{
  "d_mlp": 1536,
  "norm_place": "pre",
  "init_std_o": 0.0152,
  "init_std_up": 0.0455,
  "warmup_steps": 200,
  "final_lr_fraction": 0.0,
  "doc_mask": true,
  "train_tokens": 404000000,
  "steps": 4557,
  "dataset": "wikipedia_en"
}
MLP neurons of a small language model. Each row is named by its layer, matrix (up: input weights; down: output weights) and neuron, and shows model dimensions 0-127. Each number is 500 + 25 x the weight over its row's rms, rounded and kept within 0 to 999. Numbers have three digits each.
A block is one neuron, or neurons of one layer that tend to fire together. After each block is what it responds to, as a language model described it from the Wikipedia text at the highest values.

L2.up240:451463525510457517520500484481446453509522479555524511491507505497475502521459509530532509512478513506515457510493447512497472502436540416490533529501483469501540501516512491490493476491517516480495520458527502517508493470469525489519484490471482492469499489492519491473547468409515492494497505517529451469510455489521481506505504540516492494502492499541492451552505465511481484489514
L2.down240:512507486473541496532473495519506546498483533455487457488518482533525503518519501502477507471490502504481539501504533475482498454533458551505486467512507527528488493470492489488522552515511504530523466532475521500510488481523455513508518488532485477543510468508532520521461522569497491515482491493497569537513522505462526495493464454522490514480467507458499532461503527532537481523501
L2.up602:523540495463504522527501499515515485500497506512498499523495494490497506516524478527466506500471483517485528519550525471516454510470486513495491453483492494512490496512524489499510529469468510458490503508514460514521531501489535453497551528466523520528495491476524490497500466503467450513483505457497498543510487509509498446504477516533517512499459490499526490468524523515540472503547
L2.down602:506481475521518504459531498524479492458511511501499498447521526462531490509518503513560494512515495504521453520466513526485533483517505465508496579519528481495495505473471489502512496524543481565522519515475529477452456475487481517475507476528483494492487483564525508467457476500508493482521482515508486511480501460476506499500532530463467505481493512533473511522510470483483515465477
L2.up1284:473467491466520465527472527517532497512527516540510537495488523443483501480522487525533545467510497491502488523497486460478494534504476493458486507502506508489509502504470490485508504509514521492496478490542479514492531535512495478494541452463488475549507459480518486455511458478491488504523506534533507476474523474454502480495491515520468505444473473494502486468495421500473492514502
L2.down1284:509480532518513518482494476510466502534474515508487484528514477568511488522484522459538497500479467512491504518463535500478476485499535506530511497510504507470530469501521524470502499480505488526494467541476510506527463448455543482490483508548514521464502509514514544518510507539498507506479527528490531501512499508515477541474496460491526520497501468543491498492500553498500506520492
L2.up1484:454536446546487480480485473477492460513464525455504504497530469492471504496480523538514512494525481499489504486483491494538514507489512499480489483522517485501522506477554525479501469511554504498429523485505527512541518479499518517494479484487457474531502446491535511468465450487485527471488498511517523504463510521471521504527486516541506505507511492480501519504490486470495488507496
L2.down1484:522462505483533509474505532523497514477538481526484522517474543479511483519533489479505500469500535519501516501524525491489528456502484491514526501475520502485503476551482464517535501460498471550560483518523450497471449488521509472494533506538555521470509536517498487512516530493457451539498532515503475510507525480517503494492465475460493527475506493579523497492503501503484485495502
Description: Word-completing subword pieces. Word-final or mid-word pieces that finish a word split into tokens, strongest on possessive s after a curly apostrophe (foundry's, Mayor's), also tog-et-her, near-by, Not-re.

L2.up71:500489504531552532522505498512476503533513523530496500508522495523471481497474518488473514484433520479527489492542496495505480517495528517460514516490515497496483491540532537507493509509464570540504464474474509505496545461510488527480523513499493488511494451469460502500512444489487533529491519477487529473487479492513498501519487498493485518510473468438517509510549457445459511468515
L2.down71:508529458461488472474494495485494470464470471465486504480484491498502528528514473546520487521527469510496526505505517507511491457501445459561474511542518501513521492501502489462495500490532458459481480542544512501509466500480510461503489483508512499483505562517528509499472493481478459496504486518510486490509494512488504510488506489522496528507557542550478464472463507502502454521497
L2.up1189:496463522522472497464556518520495524484522471494477449477475504527503488522527478506522503511475523482509522530529506486473505540524520486502529523470490492529504500495494511486493505502521532497502512491445493518504490491461500506484487481503506499496489496455490523497482514525493477516489507435513492513501503453516478476479480545508503492563490504529507497491502509495442496498498
L2.down1189:500528503476512473560472480495541438529512520512514529509545492499526460495453517477476496489498500517494499473515501496537499483452486492467487500515537515489526449509492514509488506497500463473520508481529492494481503490540512505520506532477525498477520506552494478488515495478510510453486488538455491497498517533481502502550498470502490487489469506483490547547470471487530578516507
L2.up1391:470523532478504520545480518475502500565494514459485559488542489516468491500505504542482488546503498496495503494517491502458447509497465493496484512505489531506492496500539499502472518501515499498543520536428517474556483474524466498572516533488477506502474478520512552532490527491529513463511471511507471483481561536540537504511485523495464538477506473508504538489526497521507528536513
L2.down1391:523493457485548501482517496530483490474521486529501470480510522495543488502501470460494547497513528495520484507504501497504518443499499516479560476506503493494525523519442485483560500501533471499497470490523517492496499538474506476472488499499507463531498524491479440429487490491507474532515521496489560489450460479450498520458502498478503492544468504516463511526490496491506464477495
L2.up1414:507485540485483556536492468494498512518491506534479520467482500519532506524484547517459507469517494543475531500507519529462516502499490490473498502488507478556460484475505522493511546514524540476471521485431482516528450527493494538483481549473482493532542488487494465495498490530513516496532505525506510517471542493477498462508505504473517509523503498507529524530482457493531477524485
L2.down1414:500524512510507453473475517489475451485487494490483498533483521511481494461524479504506496501523527445532497490498457492487496464489498517490518502519498533466499506533502480474505464452483473498541490520531503498446562495501516460468531443517502539495463477518496518510464531478478504483500516489499502469478491480479537537490522465540488495508521525467506515449498532529455515523500
Description: Mid-word continuation pieces. Second or middle word pieces completing a word, strongest on cess in suc-cess (successfully, successor), also able, ence, ough, and two in two or more races.

L3.up592:492497485494496514534523535519455546532467500485507500476491485511530485480551515483505489472474486477472515473504529440486526531526559537460526520436528532516479503486499532549489513505507451507505481476484469479513488510515491499455490481467517517516520526491461490525512486486468453489483488496534503517494518477474482485508465553494514542495482474480526510504454487509492479475488
L3.down592:514480503521502472488496472507520464431550502508473515525475519498500490492465478497512491520500505529509488566491454534498485491500482487544482503509448428497519451484499496456517528466493545455514516529537496494517474516490523464530524495506449480511505519534500514517504511487500492499550547496471522456506497498521493508525520517494479451553516523547489490498519479513478528472496
L3.up624:485481458448489496517498485478510549511480503471490528514515506513432501509478526504491495534481501487531482560509508474554473549520492524483504505516487516492558588526499489493486482501476468522459522538492472509515509464526499487480483502498468535533505493504483498490515478477496499486455508495507480517473483529491534500467543471475506466493508508503459494523502511500503497493522
L3.down624:509488497515511507472485501505472458479508493508487474535500487489512511529551472522510502525523517494529521487483512559462516495490480498512479510479527522507501472459511487500501503463501482486533493481495537475452499495492504512517490494509502489483501510480540508542484556517444479521515479516509489487540534490472493522506455478481492541497470496495514524476490516536520484495497
L3.up1093:490501514472514526525525508506498498534473524494472488516509523491422493533530514528511505506493504541540523516473542507517508503527487481477510496500484472472525500499558483507491533468490497495500562444518495485486474515541510501483529510485469499455492472510516502461514488470486467453452455482493493487526503518496509487486513499457448445511478476477493551490491516500516540515511
L3.down1093:479475531565522510474523478515491496482549483514459526524505510533495471488514501529486518474529461509473530490457485527509478497481488453506520465537551532538488478489496477518485437482492463506487538519436479493500510507491535490480538531469482512468495467469473500485494531477455511455453474470503485493509507466506468511469492494487498490531452464505499470524520482505500483447511
L3.up1320:499486488468462520543488455491496525511517518531491502514476507493534491569512524496459501470505492522526519468538469510506512519514529514427534500492500500505512529533518539459518493456528480502460491511491468455479502529563463530490484501484525445499469518468481534526476432519513447467458494476508499482515505528487526524471497516498533520508488509518507524498511507536505544495492
L3.down1320:463453493568559480486523519533505499512474538463509516501515493465496513469498461538526499522528499494485505519468531495477495459503475487571492452517495519487475489450467482498456515540463516498508557485521525514517497509494519471496526533521499538475513492506522449462536555500490502506518518499507491480503548494512465474538491441530487450496521481496498518481459481490476495510483
Description: Word-completing final fragments. Final subword pieces that complete a common word split mid-word, such as somewh-at, signific-ant, sever-al, import-ant, Austri-an, am-ong.

L3.up296:515452504454515514544482457514502576503503542501480525512481530509512566510484470521546497513487514500470498536507476486465474543472509493532507513453505496467500488472492558493509479462498482489489486491508499492507471493491517511516511545486477501459526525504503477500518493511505490518477494472482431495479479516496506487471508480502502458508473520526515505493498473482480488507473
L3.down296:479535503552523470495511517544448435500510503494490492497489479471509526536498528482485502492521483497540508465500543541493492468536499481505526512501525489501514495507481465514497516495509539502478516489491502480495510511505495485483510491542499508511465539471482500529462499520509529496501512482496544484545501450464557459510469508513515556478531502500532466500516538521534539474536
L3.up351:502536498508477520520480479501456519524472493494489503534477462501503497507497490537512469523498559496483507577472483528525468491485468450461517514580514510488478501515494517464480498479482515486471479500471454501495467477509479502478484535491455515564479484487506502531486496518482526517518494452537479523489456498514572521507459484473504528523462477465533522507539478528551526473502
L3.down351:493466468497519513473507516510540488487532478498475526471522509499516491508511480501502527521501471467476504468535513500514563511490519505510485468398501504523549528534553493523486501505555504537537501460493532543517520527482502507522545476518523498465503504519497498490486477462473504506503534532443503484498536541502471484475514519512502494461547521511484481506468502500488513511504
L3.up704:529497488505462549495487497504500461552533516484481499493480526539456470520492486484460517495493497458488484514532500466510533468563508486470482523502497520490473448507526496523501548472511492504476488537451526483514468491518512511510522522466481468492542479467454506520505490516462485510504488520511479480515493466497536490497497522549468513515475435509459510513476478491506529505479
L3.down704:452492519498494502518467535513522488473498525489518516512519481483515487463496508510518493478498493527497459528439492527547472520427502507510481502511486486484522518509489501502496509468505542506518464469513454473491509473490494457512524495530473521474512463497536514508498501510529524491489472497504514462464503478531472539475500514511477511490512482501509469518501546483496456505465
L3.up851:534521498504530516520507490474492539504498475476488494492515505532503483520511537536494418522470510455478499503482527502480491475484454493519526478488549508512478489516534498479470532462533491520492548483519494536508525478447458499468482525490540472504507513508477498555499494506549499503544515481546502531502535514547488472541509467485486534466486470458539521528481478502551508465525
L3.down851:459477501521482514521495476513506483488498490512519521505525516503492516506500516502532524468524495520476519499481464475521466529503536491504442511480487484527511527475507481559516490496529484500488473512528511483490460475513541484522512476505485526517489482501486521451512474485486513516448490532487491489484483479449525508466491529522536478521511512560465506466519521474452509516484
Description: Second piece of split words. Word-ending piece after an odd one-letter or short start of a common word, strongest for numbers like t-en, n-ine, s-ix, also c-ost, th-ough.

L3.up751:495484499556486469481468522486509551501492503518509467462499482525503501454481472508489512471477473493449503495493438496474489543441515465491470493470509493504499526509482558475512551506541497498516480495494503455496548483520484461449545544478528470538498519465486492494492492514452520484532490503477514508512488474498489507535493513505482530473504489473500509451480484464499443467463
L3.down751:531507496438454513498496519500516505515537500522467527495493480486536507505465510439486471503496540495552528507454517514501523473492483531482496513573487525523497481489498481502491518504501501510493523533460499528491502548494535503549515465545462485475526468532510480535532535474488492522451465475497506466516489510545487487487492498538515493533484552510457473549546473548525574498506
L3.up871:489441443501476491474492470468513508489521517518465493506476510496532529485518530495502486540522524494501530531512472509481536467514485485507527474494520464507480490487494541495474543573561470484470494519483501518453484483517518504499471518528490466505453524513506541495485444477463513538465480514506507515524489505507513524503497550464531491470484478455445525508481511508499494492498
L3.down871:534510442527486518518508530514501499519499514478510512458504467507503512492486549493527510512482537521483512484489463484521510465490526480510476559524451524491504514521453539474519526490505511523515499512505481500451537518514499508509546532521448503525509533502502466532526519476536482488497506509479478513544498476572494498478456493480517421482513502518489504482493495485484486460474
L3.up950:534443521462501526493514459482483474445518496521533496503509491496494513505508500530478551506496551489474515540471445508505518462460470488485489524519515553512523524503478484517493500485484473507452485523508485473458560453543513500490497475467526482528504493481520500496523464531493451510476495518519508514502479477516529489528508496503526483482521457490419488524488500507511520494496
L3.down950:501519481511472470517496527487525538597478499528482460518488505459524512479475501484530471540498500497548529501508498508482475514543538536501494523488491483492511510467478519501503491528482484507543531466476510473491496533455493506504506531524498496462505478547494509443506493470504526525545530536485503524493518526521476512462505533472441496495485507514550515442505536504479468470552
L3.up1045:474473437487458529474511474477503516480527487467495489566529531477526511514480491520513514495494453540429508482530500501528522486486480532509530515496486491504496508453553526512505475458497478475501480541473488513494563510546499489489478522505453492531518431479517504502539529524509494490505497467505499485495483497519504495524458465470460521514490510450463512493504504505498506498506
L3.down1045:508479537496511476543486500519504503518493546491502490433508505547479470520497551487459491488482511448522500492460475499468460502537478526479503465519498483498487493540464495506500527553478539538527479480487517525468503512450499501484458521507492511491473543557459477482510488449530517518504552515514515503524464486511504511505531478516520513482502495533502468477496543505498480487494
Description: First-name endings. Final word-piece that completes a split given name just before a surname, in lists, tables and biographies, such as Micha|el, Anth|ony, Bar|ry.

L4.up1197:527447434496494496488509467482473540509484522503488534503516510491534513508475525475440550534505549475474518522501488518476502470496484533500508451514475525570509501501445541468482522532502522474522489539534493483499509541535492498488475503512472524459474534460499506491494476481500469502482462479523516509488513526550521514511503489436506489479490484468504479503502481519481483420501
L4.down1197:521484494472502507474526527487489495498507498513489482490478487488519508506516521469467502455472516513569497429519463481495559508508492507475455512487468492488468529540516488480563500491535509537512517527482516534483498512444515484539480502485544499490511512514497542495479522518487488492500494524479520505504477481519491538440492529483534503494507468509498465515476534483487515515524
Description: First-name completion tokens. Final word pieces or whole tokens of a person's first name just before the surname, in credits, rosters and lists, e.g. Sand-ro, Edm-und, M-ike, John.

L4.up416:497465501544495503497490524513536470501497471501459484500506532508522481502551492472507518468503507518542510530519525496497492477499495501478475517497493536474519522516510441524492495450468499493518495504546492470523479511482491522492535544484478479499479530492524478496537519509518516464500429472543483505507487502486477499486482515515430462500490493454540523473495491498507545481496
L4.down416:486514528478523487531521507509494517532461516491433535520491515487501513492504506506469509530493483506481502484490514512478503512496542495488571518496558461478532492445534476489468532500475477496458522504488517482472465494499515477480546500510481525497522475498517492521477489525474529468480463510507479450510505467496502475499535503502478480514532424541494501530473508512487465475480
Description: Word-completing final pieces. Final subword pieces that complete a split adjective, adverb or verb, like spec-ific, sever-al, redu-ce, posit-ive, often before -ly.

L4.up1217:469494484497491482530538504493542491502506514494512479515528484519490509509492502510456501531499485499530479526486533498514475512475513441451510479496578523468549512532503508490538521458471495496464485485532502523521500545544512547511518497578505494502539495502518495479481477506497505484502484505492485472484482470493505477465500549491475516513483506506489518487496470488536497526491
L4.down1217:525478503545509496513505501493457490519487468511503522528502540511508490480521519478554498514547492522510540467524512507520510460481490494517515490492513492530489493479471480493477478541523498454535487563452418474488498518505513512475506522461484493488500507484516496493493528491488495499463502517474526492545508483485490507491482541496505481474498482508506504545490504523497468483527
Description: Number-word completions. Word-final pieces completing a spelled-out number or ordinal before a counted noun (F-our, se-ven, s-ix, th-ird), also two, 13, and -al/-ional endings.

L3.up7:517558523528519501523495500513520524532527448479564529529507541485540546497517477504504522487534477497546502492467511447506472473506472481470549530458482500508514495482549524460526551498489529521474503517502462495502509454496495471531500468490536481457488473502523501514527441526478496443517492508479477531499515508491463536495485506518496487523489532458491489504500483515518511510492
L3.down7:500421524456486470479508534480502526476462534508447496475508535504466490494487449478494474497444483490484493473516496535482500506517519504535465480521521499469490511534470488537478501465511474449516502487503526490468481530509500536481510503515462474527495486501494505490470574512463497570488506489486526488530479471502532458492504520489487495459520444546504536518473495501510538482491
L3.up270:517499525514529447476504512479518452533514453464482508468511504463498498506546485519503533477517514511496466542440500522498516500504505475496508510498507481533507526542521568503510485446501553511479434513547469480495462526522496484516502511468473453476485506474502495453508467527525477480509507464499473534510497499489507473536539490492550476516497447486511480500491519506495449476503
L3.down270:492503500514509495543498541523520496471481475502503500529494488505501498537473474482463479515469466488506515490486475496523490512470464507485503520545528551448486472514479407510505504552456479463552507485492554500508481488493439523529514488545522504481528507515494510517467518504397497506521497493488504482523494497504497550505466488459458507504480529499463492485480509487532508497491
L3.up449:524503518532488500480463505496536526526505522518491500468503514474509518466516549504462508497488510536496563496550483485458488486507475510509462495482531512492478537486547497493534507512523508495492512509498488500483475438451496550556489472517538453485527536499484482511486472528480482482490483534434478566524498524506458532480474464459458492547456479498545491468521524505495475525503
L3.down449:453491446452566489487498497538464490499495486498480470476510529514484493541529508491523548515528514495502512521520520521490543499505516477477514492525473525526519452533506510503484496459535492524488477446530513469469493515539509455455481548473479519548463449539532536520500513528535528473521508481550496453481487490507496492518494559513525472514508504513472519537486527542486524476520
L3.up639:515533551545495471504499535513497457519487502484475503496495461521489489496525467530495518513509493475462522474513493468529495471486457484558486457481510515548465515511507491474473518496486482507464469557525475466475515494460499517475500481505507507445499521526524463537465501454488465501568506513505448519517483500490426553497506492473463472519485508505470508513498503503514458503467
L3.down639:505467454498494462489498529510505543491494487498497523510495511505512493490496481480532486484496481523516510528488494522457487491497522522456493499557512512472527482489555551511512483525507494480492526489516470563504477470553492498505503550485488496501487490474512526501501482537484527493497476514489492472507529498506544491495450491524509526496493489472526517462528472535466533502514
Description: Mid-word fragments after t. Word-internal pieces right after a short opening fragment, especially after t/T as in t-ub-ing, tum-our-s, t-ou-chdown, plus other broken words like gu-it-ar.

L4.up386:517462520514486495463494481487515503558510537512511513508483497497518528490467518491503473544490537469476557448500553485488518507511489480511497498490487545520482542525496510465475480485505514559515508451483546517528506445441510526529490498525548530476487476483499490441571496494504497454476472497469472522504487502503494528502502495488497466525489478484470465527528513497499469514479
L4.down386:482452483499519462516488470508494494469513486475507512473494490491501512525520481512527498461512443512497476552475491522542494520499495546491522528496518500529452531550468458491519506466519494500485475523531487454514471530506497531466495495496465468483550502470552499538460504527493543490484502502461529486482513521493533505510492448524488509469503531525516480445499496477494502531494
Description: Predictable word-completion pieces. Second or middle word pieces that finish a word begun by a short fragment, such as g+ot, b+orn, scor+ed, her+it+age; also infobox colons (Children:) and "of" in "age of".

L4.up911:498485533484511542503489495453498504478480463494498524523523531439498540498531488504459516519498512509486516536501483495542512510444523505498456475512515461515490539506517506508494521493481519485549548492464476528503489492539523527517487478522465528439511443528522493521497551456501509498500524467538490513504487513477488483473488475481488484472524524466485483526487480485488492445489
L4.down911:506503491458526480507477475520492486517538540524527518504516518538502440527509502540526525509546503494474528503483500491473492502528504503490537502519493480492506478530532483481472501542534486494471513541507501491491522478495496512503487493513529498533502520506424455488503520514510519528458444523488542498519560542504527475506488511484494470470496500502475493467532515516535514537497
Description: Numerals and quantifier words. Number and quantity words, often the final piece of a split word: ordinals (third, first, 5th), cardinals (one, five), and each, either, only.

L2.up633:437481485508477508493492539504494510559490486484508461493508549542540520502469500507477473462494498460477524494513519521511495491540493502470495512477493484528523510487489490510501476488511483529499516521473495501483477529539501517553471487459497485524433541465488538505520531505494526486484496517495477505518505512517469475532486522497491548464498478543496523484487510497507512521489
L2.down633:520485498485543506514521451492498556461476490494492553487502469482490489507522514514488499539484509484504511529482463455480488487470456522536483514519507520476479490541465502478497534502509478495491525510495480504504499461452523526510546495537508490453540507509498465475530495518463458533501541503496509529461508511488536525516511474522490494545519523447513473508517497522479492505521
L2.up700:488513507518491474537509494517532487470483544492508535497462501544489507480502521506510493487560514487504482457459537519510498497485480499541490511528465462448473460471472502531492496469508493514485493546482446542501494529563541494518468510501477508524524471494507502485508497490466498508471507466466528505491508565484501485520508496516520466539540521511507502498481509527524547477496
L2.down700:480508506465524507451471517508499478508522487491519461521541523449471500521520498519463494504475480472504503556544459522517511509506486454505525496471506510542526508510473483513509491522467554485521512469532515517490463476461490525461480523484477504451486514486479471545466478493510523494476494486545508500529486477540474519477457492484489489486462473499474499486521528462477494486493
L2.up989:515498489505459505505523517513496510497473474474439534515503506487562498483519499497508484485526511431482533505554490459540472535482485506480496528509481512501494495497547526560521514476505498538489512499492501478506519497528485455485448516515525484484473527473544501517476479507484539461548501451476426521493536510472509488492495529523528560493484523510438499538525543458506482510511
L2.down989:504516500517513506525513522545513528514502476523534493497462496520479478506480484477526469508484453537544441498487477521500563469537492489477481449485500509503488466503472475472509489464495494488511510511509496461464506529437509519513548483453486473543497453518463466525519485504519494541484513562519546518454500473493498535498535475495476495549533492503528517438487502530504465463496
L2.up1081:493532484529494485473490474507456528541459494447478509470505556472469508506454529511548512457517490525492491476499528467484472525565530497464524506534510507493526494470525533509504450549520461492468510521476495517530539501471484504466494487478507536506434500535514466495527534493519530494469491474490487455530538527492530526476516486489503493507504474515449528504523495535529492520491
L2.down1081:511477509512461516562541506494520463479513526514472501541552466524537502493540475503446527519478490492494505524512460501545531426454480501533471493467455481522470522526496484475525546469500489520548501499491511521496527508527547510519500509513483510458543481498556521482477463491514456529524486515527535506485475492466488473524435534506500507481498545470519465479446489493492490505493
Description: Research word-piece. The middle piece of words broken into fragments, above all "ear" in research/researchers after "res", plus "our" in tour, "ince" in since, "inv" in involved.

L3.up794:501496497517452517517482511539548457512484505531518499469479502508505484496505530489489541496555508482486451517504446493492498479501474499474510484493479535500478503439511474507482591516505495502496511498477470524481520508464501516486521483456473508481500485495523510501485482483469497486550511498522463507519498498525523522508475485538476483452492496511517522528479482531506512505485
L3.down794:508514489506523500507500465476446509504528484479485480532489538490488494503481501527531471526456481549523496467473540507514491540533483526516492470483479467512486535543462508489475416457501542502507486513526527473544463500508512494485499524517530517543524484491477485483504482512538492499476493506486527509471507545455471505490524487491520510535516489440470496473529486468468494508494
L3.up1067:459525504519488515487525473493526475543511469482459518478518488488530466507452499517472498505526509479478478474541513523465489489492522452462491480503500521485436495474508509506527508530516528500505520479483495517455479484502484474494526519482471460504508473542523487494520513505472457478519520525466449475527530488507437448511476531521525459514506483462487510494532543476508502482509
L3.down1067:527453530505519547522451544529492525491477535498526475523481536512498501518519496498507535469469449503512496528469525503526526483481516499532492511504481527511509515521495483525483508470490457469481470515498491473532534495487528541512479486524534479493481492437487503482480487499503553488498469492515493515449491507514511543516557502510497588476466506507480513513480494521457520519456
L3.up1227:476474513526515515459519507463460505517538480479491477506518494511470505506474522477514482536520476481478463460535497536452455454510445453512501517508508502473485507485532519488530515531497507488500479526477536544538529487520507527539507496509519463495529493528510501511513463499506506443479513495527433493476538419472452511498478525484486503469490490557489499522540490510483521487516
L3.down1227:460522477518497493536460525517500483483504565533468525512515525508512485473462489515487497497524482508480533508453484462491534507476539507502515489513535527529492472513500469526495491477499505489515535477498497462408514543458497472489513500489468521535472493500471507501507550476511471558541504510482531527478443538499482519485493481532536447501470518445505486514464491488512452533481
L3.up1340:497513466507497465476506521513520500498468507521457511485494458504520501532504463497517469483510485526516526512509510511481476485499498540494547513491489497533560487507505500491509515537527508475473457481493502532481474479503541488487514514494488495453489521496516494504469484520469505513524490512476500470513525438501527500479521517483467517466494493482485526488593475468486492523503
L3.down1340:516520561493479472534448503494491469482511497489536509519537511539525470518503509543465516487503518507457436500454514471515475527482470458498457533494548495455470491533510495478485492450501477521510506531502463490525502532488498508477487494493576505506511493468494510561490525469530529467498479499523522505471477532483492490505451467503507515510496527491537476512449519535546531495499
Description: Spelled-out number words. Number words like two, four, six, five, often split mid-word (s|ix, f|our), plus stray word-piece endings such as ong, ar, our.

L2.up42:477516523497565513501471503520482516509481511506425508503519511484501496535490493503492513514522522499495480518470455508435488513496549513495498503508509518576468500494515489496520537503484517526504515478463488499468492454506450453473526528484473495498541477501497474485530483520437481538479496476528531470535469493482485493462473516509528432521463482510509493475515530498536480498490
L2.down42:525499482493462524504529511479533467503521472489516520527479481508490499498542516527522472463488479521530543512506556536514511445510449503527513442506523503465535482511534465520515448517474510498500493506522507495539539527468510508558496498531507521498461495500504491452473526488544517445520493489511439517485557492522544553548519510454491541505510524486461509492500507475484529511502
L2.up589:495540502532514542524484519474481472513482519465473552497491486495475494510501528455495535470485571490526493513513502503501482475492498499523497475484480482530516481484489484487517518499505513509511504495483472507475491527503519537436481497538505519520543512501466465525503494497532468454487503482533518503518435527539477494484513497502475471507508465479498525510513524466447506519474
L2.down589:494483506454520471465493507538522529496527487525542483519487505475537491443455474508519488541531500475511529480503519468513535539503542499489497527506486469522497472483518548465520491502473493504485478542507485486521523493469510501498489495480483485515462497506493503454492527495490500515499517498482514510468529448492533497508483513475501505503484545549547463496526486494509485503519
L2.up834:471526507561534507485539499492562505508502483505476479533494463495489494503516483509470460504468511462507552523450494500495472529502456505510488512492491453473527491488519507490477556505499530513517509500488499507532501503429504497459482521494459507529557510524484511487468465519518500443505531465529439494491495466472485469451506505537491478489496437522497538519467473506523492492515
L2.down834:523485535484474518527453477521477460480528536491524515516522531508528513509491532496528505520546503539480443474493510497522529504526529508484541487521493514502503487535495498500538475472522460492456490505517521492515486487597505484541530473461514530498449467477483503494514527493493490546481481513451530499501513492513537548535523508458534498527496539508494462488550499516497510497513
L2.up1103:475500494484495499518517511522468484526486475492484538509499502525505537501510505442521502485486564464473512512485494499502540483482497510512472511483536515512497499510524546486481499460486477490488490477455463544511497540493540475483543522468488557495451543509470492489513476516522499480488468503460469425527497481516535497498502518486484566498490525522489490464472508534476474489510
L2.down1103:503493501470497468508524508541521512469522514484517495479507480500479427553502514532500489492505454548527483514483544492513482520506531492512515477502464493495479541509508463457516502518538498516468504495525524432500504432503476513527492475475483460516523491526519492487481526473516496525534515515514481578465530507480492456479522509493519471503494464519501501519522504506522536497457
Description: Mid-word fragments. Continuation pieces of common words split after a first letter or two, especially "ame" in same, also "ajor" (major), "amily" (family), "unn" (running).